Part of a small language model's weights: tied embeddings, 426M tokens.
MLP neurons of a small language model. Each row is named by its layer, matrix (up: input weights; down: output weights) and neuron, and shows model dimensions 16-271. Each number is 500 + 25 x the weight over its row's rms, rounded and kept within 0 to 999. Numbers have three digits each.
After each neuron's rows, "fires on" lists the tokens most often at its 100 highest values on Wikipedia text that the model never trained on.

L5.up608:527510550469496544486523476463472526476470487509526477493523469511501504469534495511452476486530511470528518492479536538530485513491515513489485475503469523516511495555533525513506516483506448515449483448498472505465490517543489502565487490506490518491515510487499523525528527525461499452486473524456499498514497491508500520490469504496492504471513457507473460513512438493462485455498523512486481446497498481480435494480502538543522498481513506487509498462525485518501474551505526500494428491469484482540484471564463474515502527526513517518496512525499505535525524462465481531497481503460509536518514494462467489485536487523520486500500512496530497480512505519536524505532474468504511505512463505504518488462546494546497485522519556522492491490535450550497485549479509
L5.down608:464515490516480506471508501459465540535502480520498490495522526572453521478535466471489529439475555482493560458546475485530529491497504495538487514511472500496472514549498524547528483536471492509481491491476523489541493487498535498508482469506569505475489497481497517521519519541473501497500479462552489488479516464500476517509515495510501548410511538467502480540505524481537490472480526512489519504471485478503505519503485501481469482500484522504460508490515485497515495537499503507459540530521538496518495508523502516536494529508499512512519485460465481463491517466496516499472447495471487474465505476500470530535494477480507498457463536505504538490492516467500524512507497516505472458555496474498561498506509499502496548504518514523540480496527505518461491530498469
fires on: " C", " P", " K", " M", " R"

L5.up1312:455507489442515513531504483485492504510449485521512525488508495501491514498498503529481459497497569530517504507516526543523504514499506507502504483467496508496467515519519486473510520485529490501488525546558498484480495463491500469498467521495500514517494512534504500528485485502491473494492539505508489492445523524495547471461551516551531451531499476492506543512511481534485477508546525529495508504524502467479470518497477498476485508503504476502483462502461531504518491507537473522491509504510499488493490527502453510487465557516471480516473495473367488461486473511522484507517462500501480492534510475501550509491533480496513491493509511548479507505493476483522510481519485502531464549474488457533539569536507489446503522508483460485512516449510496519504498486565487
L5.down1312:453506459520481476498543486455488523535492497536542521496500513494514501502526515519529463461488533484502522484520503523508483513475515479498465488511480501476483514504514518509541489484504524537442468500487458497531494486469475504545496508548532510509496510463494495500484498442454492520506473502521541525487501526446514509510505517495541516523503524503490535467515524529546489503481533481503528544532495494467482461489497492492519500532495480438523530512485556481472498488461490499503491464511486518544506503519458547495522574487484518503464498475482500505491501486507440494504462527473497533546506492455493492489518509531444471509451485454496533533503455512477476516496479524505464477488536516481508503501529478507502480532476519471556521480522502554473475522497498
fires on: " and", ",", " or", "-", "t"

L7.up1214:524538484519460515527470527499477473529506466458481510484475515513486464490465490451519497501505525518490504460512544522516502469499539510534479487458483499523510478486502517512456508483513528492494472477523498466484591514497495471492502515488485528514506503504501499506521498457472495491471518507493529463480477477501527501493527533521501483541540509542546490493453515483509493522501517535531512492510515454528522495490479514489482515524497491472549567460530492535524469509504504503515463466520531513493511500517507531525513541558548520490476491515498486520509493516510518533514510520543514484508522572537497477489507545526526454500485480495512522544528507477496514538520475499504484508495508505507485504514510490535483472476498455505506519520511509530494519511455480
L7.down1214:488476482501507488502526468516531520481522522494467513463553470486501458509478488492499528432511525472516543501537470508515529493449497529499482477504499511497464518466534515522532476513515486510485531573492468531535528500512568529480519492502496532496506499516529494527492467498504511487511527535495484504495523482473494492514465476494471552478497508483488491495544513517479466494466503499485513515547524505525510527529507434474544537511511481480502489490457504490484523471491494463481526549523520522491489493485523514498481520448523480494488484432469542505504506502486492519533457509510524527481508482513460488534492503462518483494501512493494504506523501484441524478456476496493506546481418501510472538464498519516497530492517498470477510518495485454480505571506494
fires on: "ia", " and", " as", "ie", " to", "'s"

L5.up562:442515497501495489549459503503491496527475487496469512482457496484526494508494481549516453517505503498464542465521490528493512515530528505477526505475488504512507465498468531490490488525574503502499494494488499497472509516541479456489462555501485513465453524504477536477533493517529487486530499494536497517520471505513492498469504511523517471536501474467488528508539517507499511500493492486508473496482549469488516538526491508490515508429458444499494475431470460486483479473468505500503560485499495491483488478456481490488536502527480515457495482510487484515525498458487451504496472522557490504481507461467522495520497430517478556512487474547518543496533489498487503496456485470540471556485544517493489514483481501545500517517545481516470510500497493460489527479445517
L5.down562:478509550524504532496493499483469501508470508524515492468472472506529499488514426485515481545490499503506527510467488501486508498509484512502500523478497529494471507501496541506505470475508495468516456467480446507496505479473486463486503473523463521508480497471455503481440549519533497510512502527561491494498465515492481531514454498498477525557511504518482528510503504492504484463500494466506524526502556433502501516554494457488541521503504508497485503468479491502488535497525495504487466510474497505498532512511457501513504471502491521503513541451514512495530450480529506469516471483472514497512530481451494504531522506489478521517483478494498561511476507511502500500484569503498549533513503471547526526499460503521543496516518486483514487475471492462504505484526449
fires on: "),", "\",", "s,", "ing,", "er,", " –"

L4.up1524:497517495471468502503486521522472482463463490503481491476509527502539460510561500486481490512465547536509499502504506501504482511529477496458483483534500533490543512493532533511509504510499526519472526485484507501526514510524487529525467531502483498507512504493509525537510488517496453497524503466490488500491512534531471482463488501512515496545477491452501486499557480472492464470480476445497492431457457517529504469496463503500454532477504478529504506497518528460501496506450492496479462502496513511536499526501542467503525528533516512485463477482505535502522507516459494516482505528509514517497500513484498494511527506564491504526481535528540455506520503493514514473458494504452480453467465495511532470434487538506462485517521546461470511548520498476538484513520548
L4.down1524:502520450504492468495520539483518503525521498509512529469482440476488493484472449510496540475495496432467491469502496520451540486477511502495466531507505476491459496541511526528483489514488485482498499524499493486511509539509496507498532451499465509478468487486491539504453537517516526503527494489542493515500541494470421498514518491459492516503506493508503515520481518506509513509504527473486492576519507494522508491535519523472487482517500508489454516523490543494493523494462479495471491511506517518532466527495483483507462508513464526489485509502531485509522520473465492514490460480472520526516473489501491493503486519543511463520520497535489505499487542503516480489529518519494499514509492484529504468520503424502483504495485469501490493506466489519458486485481453
fires on: " R", " W", " B", " D", " P", " T"

L6.up206:482506504508445470466518480477541498522479504500510484500516495489533463513481502484478535473489509502521459481506539525556484510482507494478524499499507511509474536534517455517472550504519426512454466535463525521488499493522499506517460483513468541520510517481485507507445477525515529520452517555490488495496516476477478551501484547529522493467469509494508493512512494510477503501544521504477550489490572506525476545474495496504493475505509494522481529501536520518494486513478493509509480510479480518489500458556506445509502482495508506477475466496474456495517482548537551421511521474521531539482524463495551504498509460539519461504462463537484531483515476504492507456492480485544497497491449502494530525490535536520476493523495469480518544494548540477532515511526478
L6.down206:488541537550466538437520453457508483473518495496488530481527507581479511529526489532488488476513516487511534478529515506482493486483508480507535511517459495502511503532493492501483471514505499487481484533510517501472518494473475500482511521503468494555512556493477512496501475521529490486484470509488463532513541470534477477466483495521548515479491540525492460544443517491451462499516534510488510413501510474520456510496474489504491523534504488484518528473496511505484510507493486504505468529489493458516488477515483454491536516439470487501545500491496483523470486437489481455479505457462517463483513498512499528541496475503506485494478498469495497495480525451496490519506471494483535474479490520533480512483546527488454479503454546483531516492490517515467471531475500
fires on: " and", ",", " degree in", " cur"

L7.up104:539498517491485553505503507471510478497525550479521538522515482509514483516517511508509508501513530510447448486506506464504463496485500533485500500539483457489507510480510490538469467443505515512488454511487476466488502587493464514545490517541521507560499544516549509522499493465531495504489492488495549465505477450518474512476516478499503496490485483499497493484510471446478495497418497555475469499499535480508487524542491498485464551455526517455497483488503492478534535537492473488488527524475517448485486502470533468486460539484515516502463471515495498474509510488512492512542478476503492493508461482496507512449531507521480474509474526476519472496503533516490537495525520443506433465500520503507514479526510523505502498506483489526492501469531511503485547525479505
L7.down104:465483485467521505523468496519508501478505559457479472524506531522493511497516499471489511493483464481517503519496514505519545471573530473525501508499444512471471484492516507538506512469515508503493495520481500519515522524508525448522536504508502501545481512489533476482474496532512570469501521512526556491510502444473477506466493496520509495495511467504507470519526517497504491547417490527527478510446488467497484497505472453487499514553558477488494505479494540489487497507550487486486518462475482541527518500503516500484488488516500524512530527495553508549526502484487497464506499493519511492519467469492542485492504501469492476518516494521528473500503545521529515509503500527485491479517503457517471460509491529440502540550475537530461517475478477460452513496544478
fires on: " G", ", H", " of H", " H", ", J"

L6.up864:533518523486502502465480559468460509506514548568518486531496517501506473502505486491492501545487516543484463478484490500491508527478488475527551475510488543481503447485468524503478486515508495523505502466512522545528471473536516503515494524471500486498495525487510505524469465468476462527517499488481486484481478515497500550473493517485511483528463510473486481471475483554463558540499540468520541524494490461487513501496482484536485524531504478463488533494490496470491505525507539533460512496488497471506496494540514515458496513513476512456464467496510518490515505505496485484496524506533499501494466518500499460482537475478511470538490478497457512460511507485533494514529500512479535518485550530484528502478503466550528471498461497482511501502446541532510512502485500
L6.down864:519478513494513480460493509484502482516538546511491473521518497484473453509503521541526551520494523518500521526483465550526482472491503467471495502494535529491464512458502519493504519495517514522510506482512508541531467499536498541512501527506468490519461503526507508473486471507497490496555497504511493501496491502517529504491503458470514486525491492488528533516455489486461503461469517471516515488530489530478487499523534471488512484530504546482453540482494501521496494516493555478526485473494469490472493527494511560485518468500497493456486470479527491507485484455535554483490489468518526506473512518427489472483523500489460464534568452522424483531527514532510530507511479515485486493536480495499483489487476508535477542521437484516515525492491484467540537503464482
fires on: " D", "-d", "d", "p", " d", "th"

L7.up1306:546513503492459552460487485521506491481497496521507548502528438506512504482484512471496463525551503470513479488492437502535463518511538505498522540472446496494507503504502486477459516526546551494475503530526491483508541475506500506542528541459500531479522473477495514498527492487489483545506490480487509506505546486494504492493520532538519483517526484510488536464491518523493502508526483469515486487519521478459474490453523481443519502517483523534538491493496484528512523487503481466493485522456531488516502527492504487512457483484514493498495499492508497519551571504491548505521508504497501517487494505489537505473494529574522499502498506478508505503499489490517517506471446468454516483495487540479500509492481504518521530487453522511520469521504525514510543508486481
L7.down1306:521513502533461497512465497520495542523447510516554498437494576505487497539515479514524493476516525495514514480493492543505458512483515512531478496510492473472494508547484481518512496456521500518504489503489421472545493530481501488506501484513474518514532510499468472499527507512536491510531496506491499484494482483471496498445451501496468526501479525486510516504505500491521502491553514467507460519508474504504507485495503471514518530561524508501477493521527506519495518476470522514473503457524481488519548505482506447490520554503494503489513443512532493476544501539497472517536513523472461536470505526483492490511493537484509445458524397485494534519508505440485510495466517490517518501510495501482487493508546523480504437513519454543495462468504483545507513496530510
fires on: " and", " &", "'s", "/", " or", "s and"

L5.up1141:525513530490479440499542481516472494479492516473493541474525519557484496523498508518447476525512508504486536468492507525479490502486527499475497490552495492447539484530512522492525492497526509494463500504485502521510523490527483445465550501545543524523520501534469435477480507479521499538465454446519520500540502493504515467504538498495523510509489495485506497475501506539434516492504519472483520461529493497511500497473504493501487510501514516476502463497461506482514507483493483532496503487529474469466496451482472485493500518494488460510533514455473446533507500492460485504503501511523515518508548519479511524466523548463510517521468515479526472541537511490513508489512548503509466510524484476528544499558488520490460539519487515527493530495534496507487496482474485
L5.down1141:472462504495532496514489497508475496521478456483510496551499477513502531494459501485549463529466478505536536514496572510505501497522522524520503482517508459445497496535480501477515483479486491510454517463467518531497535483473552500464496480557476494484515489486488532487507484493474469538553489469513555491494472480498484516497498468548521489517491520501508528483514462508519516475527561503472520492483488488527516527472488463524469529477513538503537443509509501505508499493507478522489482492505470434549478534467532519468419477496473497506462488473527490512518522475514512463521506494529499509507503471475515553510523476501523475509544509467474479516491523537491482537511541538466508503492510519506507505500517533509498477499501520509498500523499503514515480508497518
fires on: "m", " m", "f", "b", "p"

L5.up1073:478536492499464498539511502519481528507505510523504492500511509462492471535535479492467502514491487520479456524525511493505487532492547503480458525534508493497532491482492498511489466475467484486446485534507507468486527523490518491483491549472517509540511510511490521521504510543491521486472493476499502488547506448506524470524459519485476472508538501542492479481477512480485493535470472474508478510495484461535442484475506500473487539468494526496550502533485488456480504515525507520518460455481467497500453484499508550485504528486535472502476533498465519512509496495535458525557505508481490470506493514533503510498495518452497528515518491476503553487516546514519459526487511495485553475492517467530475557491508484522532508534511488525510487448557499498466531507496487
L5.down1073:504503526466490462501509507504529492515480504459495488510525480485486452475502501472511528478471475469502519546537525520497532511513487457495528525478502501478501503506503536454460512507428498507561446509520538532541470480510476446497491463491502527502512501519518441513484481496484485451516456470510514501528522481526510496434502504481484560528510502451512496491481530473480481525506526497494490474478494487495491523484506503504468515472434462490518463497519488469445531524485512515522481502509499467465506519492463517546519502516519534526528496478523528475518507483480451491512507467483518510460508504515564486498490517501462536450497495496499494541488548514484497498468465499486497495490469504498485494492488514458528530512531543481517516525509494501538516510564529
fires on: "ol", " h", "om", "ch", "e", "th"

L7.up989:436472496481437453516515501520457491518528510483496505474458502464474470540511509492518482530482502501457517493473433511495489460472506527482507473523544514484496465484502491475491522481484513510514525532499489544479520496510510493488458523450495505497467499508509458482500470492521509523517515500524519500494474482508526475506477492502503513491459498467476500522516489515495503522510481481509524497506482498473507448523498541450476504482476506464528500477488505480492503484421528503509532546529500514487464500477490492532519527498492447531506487532554499500576475469475496462547482540507524473523541536473489507555514498494421498531501445532507519488482555496500494502523537481523515528506501476540545503498496534528489504529512530467490505496494477528492524512481534
L7.down989:498554499554486515488486497538518518481538496494516543521530511447485525477498487471545505485488488473469499534459517435507468485498506519519493496501497548477503507541524478475511482476522474495491481514475502483501549498526480503504464458469490517527509480463483477465526507521480495505485508473477507505507473523543490481484472518501488478446499489528482522462494524508487453487507489516515498469555531527499459473495469499514507475528512531496505518504474475507477531468470516485466489515515453496491521478516464491475491486487500505567471520478519464528551493478486494513508487481504498494534494513476437511507508514523468553519489532517509512547478507542487476462513474526538538485493503504521473472504533513522543540507542488462472511467502512534538468523493477
fires on: "i (", "a,", "),", "s (", "s,", "a ("

L6.up1235:506527483479504550489483481464513517492456499513513516486486461492506482529490512500506547509521539506470492510481468465470479474492505505510490504559474517434518489528506524511500515515503530487519504448516527557506491545509459492446481500459485496506529521445488478482551480537545478530492450519486521490500518503509469518477492475494510530495467462491511509495514518546472550491541541498513497444502519491505445491503484489475423524479477490451532487523517477490550441478545504483495507497490528490489525446464530521486514507502540509467490516505505479473549493504485464485503489516496470501491546519496481476474466487532545461521525510547470480529488476558455512483487484518497555541506487518546555500519491478470514478483497487494487488504491513487530500461498500
L6.down1235:507522467515521553450522521493492461489502460535482475497493488501493513504493516458528528555525541526521476484468484515492456537449481498497487532481517521450530540525509485527511540493482512491495483504509498483530483488450506529497492482497526517498491483554496482481439479476489494489507541509529540522515477486508509515431484450498544474484490507517489514506482504470492509470503471464478495515536519508479502494512521506465445523472500535489510532483501493495466490511517505502535481473440510522493542511473568523495505508527510516476492487464456547520589549571511495496509505493490528484486468543479522504488509535509491488480498510518457538496563477516501494522483470494473493506466484547483558483527468495516477473504521515509480490480478521511486486495489513
fires on: " D", "d", " (D", "-D", " | D", " \"D"

L6.up1521:527480526486514484472487538486477536477480498458506476504525471496547514476546465467477476505533444519494516487473522493545489531490528482456487547570523466510496463522536491493517513458492486527506463541472479504501485490500524522525483494521536517514495551523525485509488475492523520484549462506465515486493511484547525489514453480506531475511511528482502459489509499482511536533475519539506472458509510497513496509477507528526468498529485457489487493475516489473504516546509519503523537495489478505478515486502520495463528448464479515505468490489508533509511491487532500466500527518505492501512504494477546480547490500495478504463497501515540498483502477461490532542554460452519511554487536534543479469520503480507495490489502515471514542472507502514517548506543500
L6.down1521:517499521487484480496531497531472553484486526510546529491538508492520471528527497508479543491509500472481463450508479476466466508527471510477488496471551472503503503482515518487480492496502497517505536535513501511464508495519513567496481519506487514496497508510513505536516464496516478522506531482501499534520496507504498521495472498498509472483505511462500487486449482466566529497495517486553525476430476471488500516487470480500488498531489479540528465473499515509506497444521516494522518495488477483497482494467448499516467505509497541479532548492536514510483499482497496504525513509479532489464501499474527478451551541486515458469480524509527487514531499539477473483522448505445526479501496543440488542506497536474475487472477500500524489440478479566522561504497490
fires on: "\n\n", " s", "\n", "g"

L4.up276:553515508500504484505470467500508544493511546481500501518564472494509497513528495498516493494550475538502506519492514507488503451502518464495510528469462534511471509478492498481508523524485471453442526535527484484486528481535509465521510508471513483475508477452530519496509474530462504500470551477515480518513512502477523516478535458485510531463537469459520479487506535510488475466516504511484503469517506488533438475486510454509497503493526515506502502560542509480462475522524493450516524510501437513506514570509517513494482456486470477557499514565469466507516455521500461513535516497533548537476515515506562469494479511510511536536527507525481509511487513468478476499505509501470477514447487469450527501541524478464471537471484493496469499517485512529504519501489518
L4.down276:503484524496463475566488459491513520557497498519488500460461519471518507486519499500466469453480511484519495481552524569507517532500539532522509507493483512479507460530480495534535496516471438506455536475494499485511510507469523512507497463483473471504498493501461519523540502509527526481522513479525473490441503471517497479503501497549423510533473517473479513457473491523490528547503570517501514491535518510489472513472500468503503475513488489507546479512514531499508481488491485534512474456509475532497532511514497528495552511490488507492495480502485514498514510514499455489495515536461447461493530450493468512475508520537557535521508480518458506501532474512465516508461524489529507513553518539490497488531471492542472482524521508524467507479504500542474510477477453
fires on: " and", "ly", "is", " or", "end"

L7.up965:516519476469509505518503524541502511522503496511419506540503497438503470472480509519477498502500531494450475488487506545504511473481468520492528497508488512494489475437463517508522501473474524559460505446460540505509471492518481467468525531514510497449531507513479495520491521493485505538495477463483510479461491493508532526416533552524542502533501529487522499523494477467501505465513542461512439505489520492508497539492497520514456511486560504487494498497463536464493490503540508488452495457537494472497539475458509543511482490519513508488576474493495515506539491503483486516497521530535509520508536500492537493520501507500508502517525522512480534469539504490496482472489494499491511503522498515535519518509532460492468511490506477450500503506483500485472486487489515
L7.down965:489498527512499524448507546501468507510493482488473485504498516497493475520499516536498543492497552522465460502507479503491505492435449535518494528511463512470509479508478502513523515486465561536493525465456526539572460488544513483498493550464495502521505474545526521489474507467495528525490474478485484484504536470517508504438492504521490518515505493512491545489510546498494521482517528509523454460489485494456465501451492520520473577499535489466472494510502505467530526509532502528490485429539452410501525512515518531496539495530507515463505499463523449486512478483483520503509489488512537443500454484500507535476510470527536482496529489486495515497507486523484522518475513485533522486505510537513517523513521453491479522488516524468512500521458487477482480488512524
fires on: " D", "D", "- D", ", D", " of D", " | D"

L4.up85:494504542484498524493493446498483516517523492488545483486491483515436485481517481486521454499473454475480502458493481490551508539513489481471512527475511503480486498526491508487492487500545470543502540541493491485552441485483502491490518492477484540524483459480506536475476450515505528522483504506518522463516550453493499505533506528526492518508468460491512510493484501452495487545543506502502500511514513511503492509529535527530474525506502495527522476525494502494494519458474475523487468534529490514510521493497460478495536516521444465519505507495519543495508514488493486529480473539536499506485507470513513535468495526507534531513539518521549475472464504559514473496540514497504497533484502482537522493494542481491527508529496462521508468483490450522448508517486504
L4.down85:474496459453509500543521506506516500522521525505492460543537501478476516485530469453475522493495499484489459490518480502494520518500547507504494465527504514462518513481498462516522481531477456478488540487504538512512518522481514593508508493499538519469518498496515511459524476524505469485511482535495492471449515490473530513534474486554478497506518502486508505494472504524482470491537518477495516507512498533516455483548516498533479516501527493517467467493493478437504512506497509495510530503532479445508485509478508495557496531469530499469482488524519545521451493523508519520507464475503467550534511485590489489482463506515503482501501498488513495479523464512516489461506516485502497536528519475488493479496512489489463517513497477504499507506492490524503498509476484
fires on: " of", "ly", "ic", "ally", "ely", "ially"

L5.up695:494557542498522494516479497498510570453484490507439499483465509530490521521448548431489475499489507512519496509473501516545526487538530528500493483522518451465573542500508458483485464502523491514468500507513489515511477491521536528529496481484478512492527562540511471491493474531505472544482489525537481511570491501518480521512500495485512521480533502504493512510516489496511502532507512515514496518494530493533477511488484536466508483503492498512509468518518506484520477498517486486561511474518488468479506509475501499498511496494508539482468520522497536451515526478500493428528505471463547444506529531497516495548553514474529493418499526497532502505557488502514472496530513518496465509485536486509507510478468523509493510462507517528516539500508485462513435519528469
L5.down695:498492541474496469513474505478471512509509533489530529497501464434495485521474490485496508513501522533478491490493490515495459502529490470498477527534484438497493488511504562518472537508490478490531487508481508528527537499483542539486482534488465536512493474507510521493478500503541465505508520524568467549522496490456485509517461504463488489471509492523473495505505514464550494528491521469515493530501518513497494535492487479514446526498477490482489493501534500515517497500489485458507542513487494451456509496475510508532470560472480519493535510481484513509535496528482506479506525505499462542508502544531499482537495484495503498455527513488510450496519497497492511502516464509499522521527481544462501542496515495438541521463496484529530521447534455477503492529477483
fires on: "\n\n", "\n", "ar", " present"

L7.up1128:490487537505521523473508476501436461535471522489517456522488468469499495595519486518498525529516500474520514527469522510494514490509510484479469517518415493500502478463491534498516491513483495476497490497487491489499468515510539531524556515532466498519530520510491518495492503529477507511456516476496509490506502501534524538508511493478518499510487484478467528495570492493534458562494556529504485494503487486492524491550521527503485524490521482480525484495477506510489484523486515496497476511493522525452489531489494480479505474532483529522518488491514507463516532462508559544509504497460491478490498497504476486507471498512515489517508501498507488505499503508491520505496480530483513521489518503532539509418538501538475444473596503534494492517496509484512504467472559
L7.down1128:499494507538548520514541497488493508486495515542568507523467461541460501515490480508475504522492572505526496484516476544482496529466545477498521459533506482518526510496533475510492515497532486514556522502492474486496447526534535512503525507521469530528545504497515455508437545508483505485553464497522538497493522516484518515503477538503498542471535469503488513468479500486502491500508483500489495547517490487546485520515497497501485521489466486523510505487502464498486514450480478478471493485473519481499452496495479501463455479491497523489445455512476477503539508506479494525519454534494497487512515497529469492523499530522476500484492492487502484472498510502537516498492558498510508481502534532535492491519483489510500512466499482503517519473456501565500492543494500
fires on: " c", " D", " C", " B", " T", " f"

L7.up515:509452511475458469517473500503500476469506493471499484533498491498510497498500456478546491478507529506466504497493531451513503498516519457526477503514493437494497494485520454492513448464515527505472473543504478492503506500489440537486479499518498487501514495468475508510474449513502492548490498479487468469471493483497466451506472507570487513503521470495523500498546478487525575551482516509523497514514463495487490491478533501493498490536520493507488471517497480497527508498502507524480515476500517476534528503489514549455531522513495535498535442539457475472506497496488521483509537530473458472524525509477506490502478520478504442503495480566512525518481455497484474483532496457486462492530499554478464493475504567531460502446505479524516504483512515511461503484460522
L7.down515:487492517550514500519470513438536508472493556529499491444523472544467509476501497482479493512465506464501498483492508522479457468457444520513505487453500521473465503514474532516470511520522524489513476559523512513467505454495501464495483524504490469491497488542499550508534467526458535502531495567478502527478516498520437495502508460525520489502517518484494533476522509465489470500535478534490514519498467482512503522504475424474510535486475558519503494451504515507518529528497501469505536498484532538487503486506527500513512478441462492500479516480498532496474473457491484502501535517468437479487464552503490461508479525473530488496489534490502478472451508506526509481491510498523461442521525493493475485493519530480500518501480484521507509496532532511550527506506545
fires on: " ex", ", in", ", for", " reach", " at", " to s"

L7.up361:543505490529507533526485510502474534510473450513484487519486500530512475504482530535492486465502517485511482536503521535506513515496517482482501531508446495432480476491506534492473509459469503515500495462489539493516486512536481501479518500475509505506537466500499519455494462461516512491504540506453472511508513471464538514489495505498534506547515490522508536494491555499446516502520521485512507498526524501479468484475561505551455520503524481495526496474524500494511459533533535529533487505467485491488507499484555531505515493513478482512534513472487502516532484520499497483528482475503502480504494517509512492515476498506519491511539436469477550503510521495492494521493540489483531464477486509523551540449522492494499462491532481444474525527502493511470453471487572
L7.down361:485491543501504495486480522422522526526504502500497498511496517496517534459530524527495503513540488499488490515551522547489444514482487486483492525499511505487496499496511535515448507518492502529515536407498499508542477472523471480502508492498475474529561522522548514460507493519449492510486494470470514494538522513491512522443519499497495490520534495521485506485506480499467496522485533452525534508490501491499472468542459463514420498514499482490480471512461487481507487507535519492466469515539519483466535513559516492508519523543510537506528490497530506479523523509466527514496529464476563495498522539467522473506465507537486523506549541518447526534525480488477514475523506480528516465508468466476464470497470495516471518490537487480525529510499550504491481467497494
fires on: "D", " (D", "- D", "==D", " \"D", " of D"

L4.up649:489499545535509503517490499517469516511554507505496553552508506509486485533461501502503508495509498486513513491472533400503480503543490452495505500470454543492473481439532466561500473530488512539472523492520493505481488434494493465494538522500472485521445527526459519523542506512463542514504505490502494528489480473485473499536461498528476496489509484543500495515500539478527469507510536478496478471528459522473480460534513526531475449455532497510499494485457490484519475495524501548505518493533488542490489514474471497506493529463489516505475502469529495479502466492485499541515510481511521503479516520521544506518499444488541482469483469468515510556509455468492522457504519491505489492486498496499499517463480514543504501526476495502476543511488534492496477512467480
L4.down649:526522489515555555470518487476527444475555492517506490506514495471467479496434439510544539500504463494464494534477505497517459523546495480473526507490478512529490477496535495519506462504486534492484493482511524487458469463489486520513527508541498527505497459490501532521505504483497503534546564519505515530530504458508515507520468534513521530469522500530495525511489524486474451503519511493510480499496511528490449490492467563450526514500501487478486502480442491446511489496468509509525529482520520499537501508482501497510494530479498514555493477485484517496517477524490545497485556499527453478535505508536525448505495467501518510499460502464507505533479475443518512477504492488491495464496470501486481507498519489478505513523433499479466509511482505488494489502476444
fires on: "r", " Pr", "pr", "Gr", "- Pr", " pr"

L7.up1512:506538502523535541468519532493533488512537465530537492494479524510474490487482490531481494505514521474500517491502493504563515470506519527508483477504499533507467518519430478496504510544521517499508543516515463489485482486491500482530523491490584526516502518476498537541484518512494460527499492486523495513483510462493472481542492517494534472516490529544532487491511495501514454537503490548528466475519526513489453511505439530504504510464487499488493541483486499517566492512487523513460521500488440536491478513491480472498532510498461458497474493482502512485484457493492451486498514475541440507492485459486518572476517470494527520459489466471523514510494489476472497476488508456502510510566496505555578502484511509464503472531520515488488511501529499518487496514478468
L7.down1512:474538530450500538504509510530517487481519487535542531505447499477486496516521495467512449530487489542484453552468484485500511503515513475523512509501450533529492498494486504520468500533445542495472507508470470523518491446497527516520513480530468473506488521542514540506511473460490450473523528524459506457537475494500501503496521483522514460508546514526491481496497574474496435477495500532491452511475514513488481474502490490497500526482523515534471486482482520508485513464522505520468549531473489523478483529487477510513535498472534491519523488499502553454520511489533553482523484482495474511520507510489532498491576490481513475509518544515510542494510478530481442548446495517501487479489532479508467499489470500510511492529472497522490480504507497500499547523460502
fires on: " Pr", " br", " pr", "r", "pr"

L5.up76:476441483484533455480496471561506480500464478427476494535508503477506468448529490491476510485520532495491488519538487523513493502517515489495493496540475516504517536479462542525497507484474490503449490515516476505521449524514498517456528523503463513537478514508450488521498490479467502506526508528549510490503491500534490530470486493480521492493537532521548484514502523501500520505470520529456502496527520515542494521489466492451528532511564480484485506531528493436506480506463505509520442448480500479486498555491539497452530480507488503516479489485490520471512545483460532535454445515471500530504544489491490514492546506495538501539525499496502525481514491530475488481528512511509484490465536523513514504485521442536502505481519482463491483534533494490524475468497499
L5.down76:538468543497523472496554489520506534481499505510493468532478535478474481534526488500482514475511495513509500511476514517453544506492531450483504482497510517509501525496484485475465497522498486514493519479476546509450504521536535522518547508535506505526495516462508504500494567465535494525514519520536522522477499545489512511504498501526482465483546486467471520496550506501506489501463568526492534528484498490529530535514467491515514521527551512490523513465499534486513540510490509534490492453497500472494512520515473502514510499523495524511479507480470506494483544470504529510496466482493506502503513465530471498489545510502457503481493483510464491507503492458555543499502482499444513490498516465494448493481557483485508481508476486525485527514492486509516506488474500
fires on: " D", " T", "3", " F", "4", " d"

L7.up639:537551478513491498496509520477467542507443509498505529517488495491507487490484496500515498506506506523526444467485479514476476509526513539421499460515465496480472487487479510525484503527522538496483469460516523522506476488535504499506515495488449525493497498469511501502514493493515511497491532462506503507483527552499482504437514479527535509518483447461510479491523522480501559492467455515516490477455527523459484542507471527529485513517504489544483493501517527497495463500531468515431500482526495505528492464516535562491511516543505545499515439461521551496488494461464477523512515485460459515506481515511519496506485508481467489517525489504472532504507494524534472474513518490437512506526525538482552510489515518496511468472533514491517516556480486527480482522482515
L7.down639:509541486469550509469516495486469529552476463484490479488473489471448520499461520496463488495539489508503470504483506517492496503478456501505486504525528484473495477505480490549440526481471501507479500503475471496533482530489449521491524498503432481531488495497496512483461486480476562514521514524488484524496496517481487552459498513539477517491489458532527503523503519461477498462501485498546475489526506532509427480484498511479479479491484492496500490532497514484562486513450503498453434504515526511473543487538500504506511494486478559526562468491521491490527496506470546472499520437499506510509540513505499466486508513494523482519513503481485522516505508508487481508484506490503527505535500515471525455461508525487510470489519510517460504489431488480483507499492493
fires on: " d", "D", " D", " \"D", " and d", " and D"